Weights of a small GPT-style language model, trained from scratch on English Wikipedia.
Training: a variant of Muon for these matrices, 130M tokens, 7941 steps.
MLP neurons of a small language model. Each row is named by its layer, matrix (up: input weights; down: output weights) and neuron, and shows model dimensions 0-191. Each number is 128 + 32 x the weight over its row's rms, rounded and kept within 0 to 255. Numbers have three digits each.
After each neuron's rows, "fires on" lists the tokens most often at its 100 highest values on Wikipedia text that the model never trained on. A number after a token or word is its count.

L2.up98:115152098111144082127121094201158130119164077110136114144110139148139143115099115153114139129128162152159126139122138110098137184116096062122141162096177164089148072149094119193117138078081110167172132131149158127101081119171059078145090135110131113140181133145112118067186169140141102119099091110135194162094121137183113152206192174119171169080058119106142115188106119080116119139080111140139113164140130129109082121145116049128106129140062088136124178139114114140167105169129195184158091140126138129061149052102106110126125153120108136113135110146172084150159165162124184167
L2.down98:084111197155131094111156111125157105154196148137166094083071076163156118146130093172136101119059155116137218117104080189148091150139062089160145156155162081178136080097140121111083106141107109118155157097155148149134125165133146140075101148073143087096123095159090105091105131089145170094105106090088132125133112132101096110067099079191116135120149160141084136100129105157138160118166120130155106096152151090150177109107111105161123153126167143118126176139134111091146130099140179137106188109081157077141171061158122120160138196135169142108181178181126159116055143167108146160
fires on: "e" 82, "ie" 14

L2.up327:086179153168124105113102115166145126175101142115138136099152144071109164097109195122072092178119128083148140093079130162144130130133113097173091168095178110142173121096122126135102146106168090138085114118098110131099115111118162135132132119182095120086171099133093109195151069121094036198119113147113126127158173167065116102099161119140101138088137109145141163118157143116100096184116128103073140147122148145089180139094118141073148154120144166167182077127182116101070067145104172119114152158062055109140133119142125116132146122194129097112188140065146089113094142071073167156
L2.down327:139162110121128164114176170116175109102132127121182146119091115134181133094195153110142135133148156072106172112182097087176165151131060103055110062126123177123180175081145128074147177166124130091128111162182110159112111062183089166159117100157175163132173149106171134130144088148141107109123123186133183131107127117138075120145119082068103136149092148132125095121119106102159159118101095089131171099160077107088098088131108120163097174114126169109207152087109118034153137099117111107154119146123094167171149107085133152108088137075150133143129127121138164143175168103063105117
fires on: "ag" 24, "il" 12, "–" 11, "g" 10, "ic" 10

L2.up474:160100128146165127071149133122135056064056130104088095139051135143128208136125108177177082104057111119123125115200147149143164168123181137130141110119155125093121220094160132128142090106254195136138176164118126137050117180142125128147120100134115107117131138142108089128097129141130134124129118144095177120118145112165154129126061168197145135107131107141122079094179063151124153154108107142117117167156103134126121167133130114110127155143091065128129162105139210129122129163116097112082100164076121158153139122105152122082156186098105151156114114164117153153124141140117107084
L2.down474:163121107084140128121108065136082119167126197075152135110142132145133141106123085082138090118092142149123102157078151118127138142153158113167134098129095104148123132132135166171201085137146123143080127143132077094110077068087095166183164160142093118087153154043169108122113164156160141101082130137128131198131155084131175159166161126111152142132091080163108129183157140156111116078134118064153142126147069085130120138109040149121098157120176147107091172058125154151180154192171122174170132112134128125192178123145084108125065120092108094138169167171164086111137093119104129155
fires on: "ers" 73, "s" 7, "ents" 6, "ies" 4, "ors" 4

L2.up383:116179129151152151087143153171184121182118121067129080161112209157111137130105122103117123109101140094165166069119136141152115103155126146164138145139049081182155100139137061125134126101127106155110143121122126092087181157163140066089168060112166205159148207149147114111122081080204143107118109152142104138097140121158181128155112121135212122149121088121128129140100125144154086165134138162185120189121136095143135124118187103144146110132072159124138114172106152139067111107116183163098172162093079103151153141099122181112172122108165172099136136106074057100145141126116143099
L2.down383:187139112128114163135078115136163124132118171093158137116150111146135153121129111084144145113106153113172151081141131125162141129115130180173137141147144182184165127077120150154108168120116112099188113169133119124155070120094114105142119101084118173180148123103121054118149158125135146074087168169110144029151166175112058084145118093088102117150124134162120104142089092126130171096098100122122146132192213047111159137094120097176161141123108117073155117155142159107122110088061093156139157125173146157162078141117155104146059087176044137147152137142215116146087126093130142109
fires on: "c" 77, "e" 6, "il" 4, "ic" 4

L2.up378:106154148141075121118124129126146205071053121084135096115105114099085144113125170100180127134091169132187121136172115188124118152113064160104021108122125109189085103114124135162126096154154137102143146121174172127149153118120141168224162150066129142104151172105100144114133121143150165096095123164139088163142150141128076193145130118158146117089110120116139110168117102103126112123097126157119142106082180122139102162097103089079162148154112145142154145117145157131113068115139113168098095134162086106110127132159157135178062130128115166052249172094148122148138132116093106073
L2.down378:151158089152130081187160158171085098069195087112135114162113157120154143174097157146050059117177089089117119137138164123146098073073202147136097138117136129152112171083108125101122106122113157132171080146158145191095126143146159065184122104147078107137128113138131153174137099128082149167092089104133142104088080134109152144151081171152132110123130138185121144083208103157122094070154140115084124153178137133166127159046057155098122123173126136079129169125121080068115138090112135136167093133139172134154097138124124076165157091136162178156143127106099138143171112157125132120
fires on: "s" 41, "er" 23, "h" 18, "ue" 4

L2.up50:088129195145165112143106103133148097112108162104214131133158123106132192136166136110077158146153120089135149136119186141133097160145087141089073141119125085148114141135184078058128177111057157052068105100093087097150104123117165158121158092099145142099129116129124075081142136109175092152115072171106093134077066114138129135116101093158170129099127071134106103149165169087080143184126117157105119120165157085139088126158181157081135118094144107105105111156099155109156140166118098134088181168143187148109146142119179143116207177171146121124139166127096200144115130129175092105
L2.down50:180147184127128096094184136119129129125065161166122118107190107096144117203160143140092114118122105177091151085116118159164124128117080151090128128097179119132155118093093148129117105181119043151071147066143139125118127096168152131136118107144130129083197137082134106095145139110094093124149114116172125150141126129118147100165131132079186162138130116131131172126147118112107153086109123141116152110126118077207120155098100105117255106077120123138152127115124142108149178117132101078128133112140163089118108163055203204180138173127122114196072076152170105107080109128147112172
fires on: "en" 15, "ear" 12, "ed" 11, "ack" 7, "on" 6, "ased" 4

L2.up22:152111153140086157189146150115101157127105100138090121136132121090146175099150093121129133156083115116081188143139114144084116104152129137097130158164088113140179116144141109079110148132151142125087138164161167106173100211128135149215101158122104104137156150153097152131092147164210174166115133111159098180107111075124189180150182106143129141092120052118144114182113100147111205155102220111068155164144108121141106140158172093083145068123168178095110218188136162125115119113187145138105144129095169164128097131128168130141172148154121140170152112114133111172109173092148125131
L2.down22:134133123171070119088163159145090114126141150106116113118173141133118119106156114123154126173161159151145152174155108138196149128130118121177159078207058164165145073150123145177130106108096160160128067113137105163081128133099136079198137099134102140133043137073149117141133119122143099076139125150155080087136088153076135088142170168129126118123103145180123099111148137082143070153145087117179099161130122156143135115112104121067110066158155120176126143175034130123111138165083120107100112087146208146117125107120193158128173084153127140188132112158144089120181133126048085106
fires on: " was" 39, ":" 27, " is" 13, " of" 13, " for" 5

L2.up714:101070169121145100149118139188092148094152119177107158097127135134159169114086082135114122134084076141186111126118083146103122120099126141178175134122160149141121129143114131162086108128134123194146097119152125183111160129136121138150175185116138146120171065164144185102156140067111103106092130138110142129193050137117102175142172130142132088144144113149119088122178087119147128127193128120136095122156076167123163107102146178092073139093104192160167159117170102094140178080044160103079139163134159142147215123138090127139180101097107131088192123064077137142168112091122080099
L2.down714:131114136186127170129210071088114104178092144159123145143100098115105164197208108128110135103167157114110152109124135103125131176109129146103136128095171124154082120119144127128163195117125146150136109108171102129116074141140122120073161143102168043082044151123193150189165143171086103169091185190138110119110108109134136124124108041138124111129134051114129154116140125101112108131056155151131132116078155086142123082142217129073133091164122119117123124069133129129137149169119103146124160118045129130166093143153133113169079097184125167117151112122192134098135119134127120138
fires on: "/" 51, "–" 12, "-" 9, "E" 6

L2.up674:091080100134133134145124088150150067149184068089110105163119105126131089140153129136112131159151165111115199108098182086129158154170174129104173150138138182110111091164106103140102149122155143141139102156175087056179168147069094176082083170050131146082142131122138149057136133131160108102120167054151143160181139158114099099139123166114144134113093140156097121210089121166141165106090118102122125153150048116111129095113131138089187132152116101143101121122155078185141087127128116122141133125113129179130079136116199088152077105151127102118138152132147094047162157136201153105
L2.down674:165108116103190117154161108125150155124126121173079150077078142133122141156064182156164085142121072087109082140113110113142095141175084113104098123171146096091138139092166159150167093137140093085101133098157131127120143073160153113101148144145113107126193140167180052154082108125198133126131165150112144158102130149159106139114163154112063155146153105179087121082138123090137111137157112142074124118151145109144161150116121140115115100082140132136052133163117147107104189108112115181141234147124058161183168147156082130098097119070100149168101143184109088108123138145051181165
fires on: "n" 25, "i" 25, "er" 13, "e" 9, "h" 8, "ath" 6

L2.up186:117049144057149088121161114108166109124156108071143169148069128080093162171091124190095104131106045138121116141184094122113190096134131108061140147113112173149160150158167150137100117125102125118094163119159115135105138112109163109144139084135082151135143121079086159122128129077098053100118114070145138172145172086101129128131130126131091090163136057115116161166186123134193147120109136139122048140184108113080101169162141084101098097153140127120103142126161106145132107100174119129093106190122134164191147119117181087081143095105102153040136138090134115193132119148149166150
L2.down186:106124105072160155112083097139128077121143055173163132155117211139143133153121105069120095186152135127077126116155160123123126102123090141153142104101138205181107105131135104154098077164056100131171114100098120107171129175156090068099152147152102145101160139085202133150129136160128097168164134146102139079084127171130096095130093162128083148150169084091119056123164139173067144133165116072152110120152165133154165112124155186125150086149114158110108113156156101069109085138047127164178160096153179166102125139172148113138132178098123147166158119172118122141084101162103078116
fires on: "00" 18, "19" 16, "s" 16, "20" 14, "ord" 10, "18" 6

L2.up40:151083102114192138166118200113167167148109115111174093114135164146116118104133134121151098151135096173167117133121087119100125159140133139179097133121101102159219054094090107129163117089097164070165120166126118061177150147141129119155138184105116137142083155063082117158104090182090157116136119113181153128143171177114108065113183164106114110116120173124127123101161100097123147151122121125178136102125143124052149150111092075102142133072094167069006122052127167173103130166097098126099126160081180104154136142130153145075141139105130100088096145115122134142131128155141127140
L2.down40:106110137123104103136171066174135116177138139124118145097205172148099104134099106080169087120123186071116110131198157146146146114084064135131197113141167125110110129106107161147119157142155133126095105097116117066106110076155107121167082142185146122179116100148097175097132134162126098162091096138165125142185100091119143178135086109151142186074114172050109192153146162061083154143109109151115130087114142145130129153103182113145119190145136105142173156144193130110151094082063164126183117153156092094155119102166131108136138060088107149099133151124132090119115154154193119068
fires on: "l" 26, "h" 24, "th" 10, "el" 8, "orn" 8, "ak" 6

L2.up14:083118117096091079115188174052140143184156111116080101141150141149147080137119121148137083152135140146105132117172109108130171102154151095158178167092105129157144115099070113197131130151081131123130144156133135102169114087103117106118119135150217132157138149170183134132129121131120135143119121132105130181168176153127178155119106148154148132136098128135171155190062163137200116127071112076167083123193109115106147075071188091093133070138108134122116128116120147074112150183062143093151108167051175137142142103190130129133165076151113132118094137117120064116142111098178144201
L2.down14:081091109104129142143128156127102177071135162186121134156096108120193104053096112168093135118084086124116135194134100184080134117141098141083109115142196170143070127136119110159149107117153117135120152163106133144180066081071107107124148156121167153107140092122068139169149132202142045123125169095150165073170142071105129127128136097141158166103129172129133164112062116160141085138080118117165150115159131143131141143127168077120154106138107160146125131094117138100150135119182187161068134176150120184089134143129139096133160171152100127127114112119161138137104205104111023083
fires on: "ld" 23, "l" 16, "id" 11, "ent" 9, "est" 8

L2.up510:073166148152159128155113105179133129136197138132119102140160150082114116127110112165129123069123122138099104155136110166122132134123108043129118118128148065141068136140106103152168073117149062153072149087165110110160162155101132109123178100156148128152076115164140122167124115096075180145052151200160171125064162137125147180089098143135121116136070080109131123137085130164156081145110132198159129094127149117129122110114076180159145107051085149108163122183081153165119137121119171112130138068141093172061149123116120103091097200155140086211100166139098131154115165129135114108
L2.down510:123125115202125165110144126125173129163099113168150181155153146131136150064133144120113143103184083159047178147162104090101159141081122124103159096134144093168080130103119123093084095166135152097100131094156151165108164088147150188142107134159084140166133145149191184148134124100136178117078155104121129114168050114138170087136104081137139162116069133063125090146202112101078090106142198103155094168110159129117133116106127118125083129088109146140120125157096120148077118174135175104086109099197063160110103104147154082130110192101170124096151141134139069160125165143064108157
fires on: " f" 64, "ar" 18, "f" 9, "an" 9

L2.up608:074127120087191152116092201073146159134144108123165105102112105115102115098107195110140110091188122091159102162088156174150146150143155087150107125142080126187138157096146128149165103128093157151075121138188098131187087147123143056115107143176192197095168149161136124114141097106106149121159140111116121072141110173180117087096135208106158156095112126170128168168106178151078096126145142143128107106127089097118141116090127165109051133160108131164132096141085128147146143090149146144100111071159155091082104143135103074114129182175104118123115152177124159197136094196107115079
L2.down608:154127134140125150138106113122125108191112103125145166111165172138102165117094137118154170153136139171131197110124129174136165097132051112125079089107131146187110136139093152177111132098094087122142155189119150142118163184145069137089108148105125170142133153103152125092130111134106093141122137153087104074164031052136147115088102167146138151133142034116146163156121144133097131122120089063127122128209114119115202171089060117141112101143113138133091118188134125084113152144150132118109097134139157126160072165140191068112117054117114119157076141094128199205121143106154159108
fires on: "ar" 60, "," 34, "ight" 6

L2.up232:152125129106169130120161131121116136077170160145189136154087118140100075206134110149056093135077158119168156138205172094151079110150087159178080124124124172139125098176148114131161073119165127145105131039131099176096134071080087138100111114148117157135155134174088119139177173142126131126099114142071129127112132054107147146079140134122150125094109177157197080157122107112120118149111082128103120186136080143172147090161155175117108098132113131161105150098189173157114148201101095148096124135081115096073193208106104136124180103144113107123154136136141119102091162143145111134
L2.down232:133089111135124066103089131163122105077116148114117171092160109139131085108164116101115102127090126136129151179136109138165162145132130119065160125106138157145077127083113051132159174115148131158096150125141136157081134154116119120155146123125093107156108214108064155075151198118118167118101133092151055140114163056143151050126120124167187163120105129138118165108136178135131185150103067121147133119087169094100123095093153180118164191161197075109071147104165099141156100170106117150078145155119179125136150117194091106102118102128134154101106080200085133141155112153149198131
fires on: "or" 32, "ent" 14, "s" 11, "===" 8, "ors" 6, "ist" 6

L2.up761:105158142163168124144148169137118137167108077152147184152145117162095168116127129168145122073162105066146151109102169185123134099151171097166145083130154170185163084115081139119129190096103102171111136150102090094085124135130171133107122131115182144149160141128116164137093149147078132096173124136169183128171153155102153141103098195164145126131175107118133072060182124140104124145090042211152103155152190082121087174055141134127102114130140158171078141109168072147173154106156075136183127148155120121133113123114111170076134091117127189156097148124106102131145126139081068139
L2.down761:111148128152139107117146134184143150111113078084111123146160099131135158136100157139163115137095130108135103043160128102182148122167107145174139158198116153135107152121168105179198108119139151121168171088152129134105146098106081065127052140134105079058145128140133119089118080143122159099143083153159095115122088085125150114131144123120118096149157177097155197213105190112172113119145152155089145146114121140136144098100104116131070065209136112183140210113130128124116144164121130127120149117089094100133151061124077147178080130128142111202129162056077074150155128119119154085
fires on: "ing" 49, "ec" 29, "k" 10, "ow" 8

L2.up644:117144131165124172075130100166138121130083147108133099100201143079084110091126120131155103141111092122160155116090075154172144122171182114162138162099161140150185118129123092158149164146149171116114083191144164117077118095139161147187108140092123106118142086169128167117113128117102092154138085076108170107153097153055182119123163151171190099120040065103139140169136128171154112157133146168123110150138162127117118155102157155145116117175066107153181179101172183094170169154085137116149195122078126074115094123127131079146130182179107118173149123094132172044141122130111104120
L2.down644:204109110108111172147123076147104161188131106112095128103092173097116149207102116117084071219168162121126120071087158133090095141062163204135152106099116123123134136120111170157112171112108185176138144123152164095181130132167095143152138194119145130135081143107090154137135137166075124099165172112123101120099117131165111114122183168086068089134162130160081110098137078116126122125128144097112163139118095136132152131161124124118092134110094186140124157124049061145147138136078126176117088177100157196137170151123101184168131103133071135117156085113137131121104139100084071159
fires on: "/" 26, "–" 17, " to" 7, "ction" 6, " for" 5

L2.up213:216171190160169143123114115085092128126172138082072050084071120159143184112128147154056152131160148053105123114124132141130160044152117138099171097115133099122168170161153096098153130170114112175139102093100095153115131142164149141087148172110098182132149163139130081057124159112124141115125120127160089157102109126105109141152109113115152089113062174126142121170092121162105030124126123075122090156220116139109116115108184068131116039155128142075144142130121115125117131158139115093109109133125122123104073135136142108081131106151155105125191119122103138109117121074096151104
L2.down213:081129103141118113142158144149135145106143125148206161125131117124133078149137104139125163067106163132176168120153150142139158165143135074111101087105107076157097096145194137120162110096167127117112166135125149132144099121104140162106134100104079142147159118179171093111074073109149132093189184134136167126073127080118152164140141120145134110177111127173073111132118116129107116084169198095046144102093146160115126078122077151138164091147081080136096062146098113160076103106196178134122122095177032140163129186106174063124116176119111148194121108129098133139126164146186089146
fires on: "ir" 27, " of" 16, "es" 15, "is" 11, "iz" 5, "ist" 5

L2.up58:143121131067207078067129099087126146140194113198111153121083133138118099140163157140082172151085107141195100151125156124154141100145190127112182109164166109111141189112150108147087123101085118215102137100120232159125099139108141142066085132132110167120167148160131080182182136092191135126108136114145064210187139156171145155106162109121116137126147093143150139179145111121063078070113133150136104089134161129179135112117131159157121098135079120162121158174154121136108120131186091142108140173173157141098108193146121098133152155130130149091146148119130132088119131135131128145
L2.down58:157081076119177176099172120140093164111200140137100116197167210143198106157133142174116144126091092140160104099117117107145172143101120111113190175182141096136124148108137186130133169083120117126144064116132108126103149093098115130112111148150144141133169104145082039152198104179176088154148125124140124059077130058143119101116167101099080118129154161144131137114101151140116081069108142148140183167197159138118130138111112116110123159099088120140134117190116080137102115128090124112142120095115112119187110146152119128164149091158085187136078062139153140065114108106087160089
fires on: "w" 24, "v" 21, "i" 21, "ro" 9, "ri" 5, "x" 4

L2.up75:150090161113081177116129151180092145126179168069141115118135190116107120090121131172082082139043115144127142131151112188153197126124098063111139110100137157128105157087114119134081107134131154097071169190143136117109125099197078124138159039131099149110187118142096109121159124209103156130154113150104143084132124152148047141157124171142137073122099110103045192079085156140096112127145081172134146146148106194122097126082109137130137124118166106145132135125097142201143048096150132115155190123144096100131152171164125120104162148102124098146143106130146110099132093113151151134
L2.down75:106097145090119103142145128142105134102164077173150101131153144126171069093144102095139127164114101094137111119108151094154046188111199126158124145101182115127161111147149112179147097121163147116225160132119102175199130141082135142117142141182138108108201119152156069129124154188148109103133109109073117091137149185146119159133129113156161187107149127090138097124157140217158113138102095137098093102153105096134150115127193091171056125109192107131151103122141060117126089106173083099098130164126119106115089139122074070069122102143121149159101067114177145115132139125069093148
fires on: "=" 53, ":" 11, "les" 10, "is" 8, "==" 8

L2.up174:119166099138179123151132087153123132154146091171155044076176173128153090147186097190083129137102112188136182129141166128094157143097081041157158127120079116093144101073129099143147127163119097133082165111158110176188145142121135096110113188091105132127164147171106160175087153120101159136108119146114175083127113157125118042156095125153120108099152168114151160173131096174075089132161097133106127078101102124119179120168146117121148105057157127156122162119156105165132113118157110113151153103172135115052156163114148136125106119192096107086063136116125077130131158197175097130
L2.down174:112133148105092093086122093128125147116098127144078186144148157118168133148094163150100106209150116117125125093104162136088081132109113089139127155129098077107115140180118105165124181111121136101121115144099155107055104186146128115108075152095120096128084166159142126112106131107180076100140141137103116171113117115147131189147103144130132132101102168123096066185068111150131106141170117131167087146100184184138144092087161183113120110086095167121191113149120089060213110135150184110156183144205136114075144161141167099103178115108090168166172089142145130137138156060164075186
fires on: "ive" 50, "te" 16, "ase" 8, "e" 5, "s" 5

L2.up530:063122077107100111139135152126183182087123092134091104127060130117043122076132146064153148097142147112143122160096141116134131154128141138120131142182094177077158097098115094174166174120133140097161094216101110057165152084192093124111099100156132150104161153101106101087150110165155136151110083083111141129165113117083112135106112072037105086133131115134095135133122118169147097073153091079192114153164107135121127116115087110163070163133118124145114153119164047147175115152135092144085150102162136136165123144138214166108092140166114134075119165139104111132116095129150177159
L2.down530:123138102130118124141170061085104120101136080210168099099095139147147057115105070127078118102143084125153092104105156133163118099165096159072146087068108128096097116139149139150106171151124147185124072098115133082078117123101160157125166145132128101110149172096107150088099138091135128144110153144159120100153057156130155130153101058146191176162081136130102159075149187056181112148114094196162133085114083151105121142134149119152156131085098145145051112153156144140148154096180153155106153195134122121172165080174116128129131178095158193129150133167132135113101137175171159117
fires on: "l" 19, "ap" 16, "h" 15, "e" 10, "os" 7, "u" 5

L2.up407:090125108127149180095187117111101069122156155079102153130120114161119091059136148123127095160118094153084125132085151143126147161133128119105130145129163089122113120192111091135130151142096091169109144078151105181140139150155152148098126179201120134137112114195138105115149131111154225148150097147079104141111081081083102147150156144156161088151145123132137111151136123114126132099119105087105143143140148163140037120146163177080121167119063159025164127158202086079142068174065124090150100143114151134109110169117176166134116145104190138107173112161083129204106119100136111095
L2.down407:095105126190123101130110170063153142195141116120137141118081116127124117148152125075145175076141097129144123122136161139111053149156205122097102171125128144164154032115118102143119140136089135093117108104143108097165139110094131068106212116124137126117144097121144061136170156168128162145174143176119085113145161162119176083186141145116148154112175130085171168123170067178098107146120108071083110156142161173145191129104154107134149129170192099145104111141131063124079164116127070099138111160112070105102150157196111164105078115151061105084119140131127135103112083154134141098
fires on: "." 57, "===" 19, ";" 8, "==" 8, " ==" 4

L2.up683:148134120117127144123124109150145179132130155103171080108117131118056149141118169180145133080111083124108170182101128126100125127100122151187172130180136113140119073167115187131160123132119210110124051160117178162173128142177149126180108156164135163129129099102101064185150101107115141152193135049098075179172142125087145063079147119167108099152109143161177194186134135114149141091117132123100134101127185198147074128128136134140058112121119132107147191153109139149128084126104158126108102073151093130072139143154120155118129137087165086144131189083150105108190100097138134123
L2.down683:100152135179129139118158121137102139155099132145095117085168120113095145142170122123150094146126165106201186144129080102113081136167149060093210104129066107117095147098133106074185110219136133101159106036126128134089082084125165127136101165155129068108043123166118136117100076079131122144178111156160114113096069070149113166150101239111157146120130126111170121124129120121178150119109142133136125106135131172163109124121118113189149069144126123130124081203134091132105132110152126126106102151099115192131167099093152162125109142124168143135183098112174175143133150142103158150
fires on: " In" 85, "In" 7, " of" 5

L2.up177:084189127116108150165102144168081118081118117110130120112155152152155083117122163107060134116185106113078130098151142130132140130149085148116118134133134099129143196136073098080141103112132138131182131103156152142154115164108181106103131135095174119102116126176164098128137093113148137112119091106098116122100155121179152174141164188123173098119164057133140174094113061124142115107186136201150186125101155128178056117098131122107123113078074159151156145150199199117178130150109126134117174149161193118113145141122144089071120079098083114127144176038162084118154141194139113201
L2.down177:134120182058122171141105149103186064125145108174177178110088135145148138117156181133154104176154111107107145139132170108106135146098156121145122132143063091059095096089127135140112087139174087136108153112187122147088153084098116167157148129090144162145159084092090114124108059096079113162164169112150082095192110108101101145135065198075121146151124139135179107163127082118095119130173160064167111094083163173153108184130101146120065145142167096091147132136147119156192143175152140118131148072112104111175108138117072122133138158173121119116150059156092092158150093118155172129
fires on: "st" 32, " |" 17, "w" 14, "f" 12, "p" 8, "n" 6

L2.up111:120160167155147124071145095081132121201116121139156131173118127173145125096177125071121130080179127157090120145171152164148087146148120069115128164127130072130158066161110077090136182084104133164133170184097081116127060135149104130195140170101141156101120165098111150148179116210137119160060089144082176117112103151166125156121135071184157170094125085117128094086176160155103192100139112150081119176124108101109113128157087103049157112082107133116075153182136133096098105175100054123109167163136097136125128145110145122118133087104102147161128149163127115132148114098167148140
L2.down111:162111164100090098140103132136182120115126120206127095108145129103141202100117067161119109079128123099161175129128144132145066122128141090128136120161190166155115135103082135136124088140131095085119133142154151102178145077147127128170140136095107110076139143099084182124073116153121109088104093152149039135127162148089152186195124112084101102160220089138126109125152100087161134122091160084126144082097130122150134144129101176150165140143231175125105144111104124076096163113130147151135119128134242157083172107144141146183056121142129127069119138102131137074105123133124158144
fires on: "ed" 47, "ld" 19, "hed" 9, "ing" 6, "ted" 5, "ased" 4

L2.up162:101186082090117100111176113148154138113089135121117147103135136212160123121104145161060107099161063160110117047113108153107105188091156084162130169124138069124136117111163172163089141158091117123094071186133132074114145126106126108144115140119059125114151136105104084190227114114157178107124123092147139173137184147116118116143112137134111149094143136172120087099103139147116162119129141173145129126073063145151180106126167127108113114101187132135101080106142163193107167180164192100091105127136153086061135110171144171129111171181117109149159191135128091158119115140144158088
L2.down162:104106105085134124100121139115120116125142088155113220101144144095082161072093161167143146140171114119173160172195143133123118067149116078143053107116142152115142136153077124163070172128085180166101122166172090134077081096128113150090114151133085150093143162131139135121167105104127082124111238144182134138079145103162142124107135142195088151110072162100139115147172123181167146068115108147163113063118108159149150095117118103155182155150078154118183140146125143105160157104111096127112156135098054145059118117122163159147134091142178126109102159067147142120130119143078143093
fires on: "iv" 16, "ent" 14, "en" 11, "is" 11, "id" 10, "ion" 10

L2.up461:159125152139133144105093133121132074113118145084107135145172126121144092168142126161096118174135072081084149127151162168153121121174089128153135125089152169150117187134057134104107147156115158119039185138124149120160096136185107168108099129102145122128165121183119094162146134124154115103101160123080115139145159092093130106122137116118103128143167167153117151100158047127202118183163110099132180200091088044087156128107150087087156108128098129135151127108105105120105042105115143159071102185098114156171095151117138170146192114142110134149193130156130158113161109082075110031
L2.down461:156143112056115124106147138082098134138085181137107097170135092150101132086069117101096188116154153175160148203165124140144154105078153114178114091194147149127124186101147140116119064122128089133178134090149086098151159142108103124119168141143087107105075119090101144083108141186173148179061123140151178093094110209100096102127105114138141096149138105134097089077126119071094098130149120143150124069081111136091101190132085113200113156156184107088075161131149129182157125127146130130158148151150168158074174087158123099155156187115110114147152148136102106096096180158114130140
fires on: "s" 18, "ers" 14, "les" 14, " bec" 12, "land" 9

L2.up601:157102112102209140104150091108146150135099148110110141165111140183133124106119084160133116090137122141167120089121143171114090113157122128148115026125113124207097152140126172102075183149178058120075058162107099142157111139121107056129111190132158086109164155102129125151154105140152176133062154197069132134121073113091148128092156069096125057161124102136127133186138119169139122147087162122133130117145105135119104109086178123091132097143131148124083129127155144101102102143091071087132120040116148188092172136131179129110172125074089152133097148154085141115121144086166126092
L2.down601:140149121126156127191118172153119128062109117119169142151113111178118134093118107068093144087150127131160175137184115119105146126114130182118141183077073145107109149153130153063121123192148130125160107117082219148119117095168123062155153161149120154129065106156141112157145127157138070135078151182100090089130108200139118137159128096186084097094117149093140163140100148146066143156111133093076132126124181127126189126122130081188128089157130116123106150110172101117092149141105143142161118111077163105090114144112111090107110092144087111087203032143170168188128175093134097158
fires on: "ers" 21, "s" 20, "ad" 15, "ight" 6

L2.up317:152142092095175151096088117146091111158111111103126144133070085097158143124138169109127110106125166143176140129124135117035119100106150128113160106120183149075162091169114163130118158129099180122186115175058094158098116094205132122187170137136199171122132121133130129129149101186170095171104161116153128152137146162157126119207118097132116146212150118159183122163148173161117153084127174123144089107147061100152142124123176031091081132148169145185121164134168115125152125104148118139146119144144105172087126138112124132149096188098105191149123095158100143151172163110187088130
L2.down317:154152150125147097156169106137123102080140182116063132126143176154081162132128167121117130178167113132117099154123114208114116180115132108169133159101137088113142150122135142126186130083097079138073091139148185153148093103125085125156082123076180148135112105095121121165089110106156134162154031081148100134156138113146099138116127103103089166089155086108073183106120154146123120155147170125068141112150137133145161114139208118104091096120129051115125098130146089107200104134151118104072217148135153098085167045072186167110133159173143127158138118132121116170112120123079185138
fires on: "ine" 17, "ue" 12, "e" 9, "ain" 6, "ive" 6, "ary" 5

L2.up136:208119135155184139097188163129112132136112169092162183120101102143119125152123071132170095115052082086122148157169154087143146135118097128184124124091158126075122155094096149191139162078181049093113095150132126113152167104136119119072159128087128171095122071104180102137193100141162086147118113083086175134122106146125133117122162118145126044118080080122101107143144123138132080185162082121120105118124091114121170184127138136099124163150098124152135140134125107111113192185162161177103090171167105129135169151154162096074210151145147136101154083143137146144095131188162122125
L2.down136:205167134135082133072114120085103108185118179126105142138106151090136162127101180104111130187155178145165137145159111157122160076112125136094085175119146145135132168098136131095149057158196101117132117129125146114116114139085143134164132197111095120175136168097198145093062165159095148117092160101094101126112149100067157103166108134150154131139170126140178132089155146104117128106074132134153133115133104145110136141128103135206138122171149047090105211164107136097108085189171122125142104149112175117101071089082057116160144155116032131125116130137094086136143171131094093137
fires on: "ies" 34, "ations" 13, "s" 9, "os" 9, "ings" 7

L2.up650:124101129193114111122159107113126134112145180087144098075139121200170108166089079115093153131147147140110113067160141115131129096099154200131138130115190097123045099100155144185174111127151114120139157163148141124118127127157080133101099106117128135127189175160133144187124168124149061085063111140162091106149162117136106152103144162113071129171108158114117167179118159192116107083152132172132158196101075151109120164129129137096070131102098055111120151110120127144130177070152038106112122089132111189100125147087137166127154083130112071118150137107190082181118094117105165146
L2.down650:120059062121107079165142098139130139088136160115180147115122139055111143126141143079134157156144113030154135091126178167075150097126159127116139162139083141136079123147210116104162079150071184138073178116129149178127160107123208121146133165147128146122156109116146097114113195117137082114155151142059161167147208103084128199155157121121143114132078162149119155113114162128114112104105134109097119093165164081105157108098128088107174148124183093138104136080128088105166142138060160137130110134091136175135141114112158107146080043111182129163138105080124133116137124147133096153
fires on: "er" 37, "th" 12, "d" 11, "ir" 6, "s" 6, "ers" 5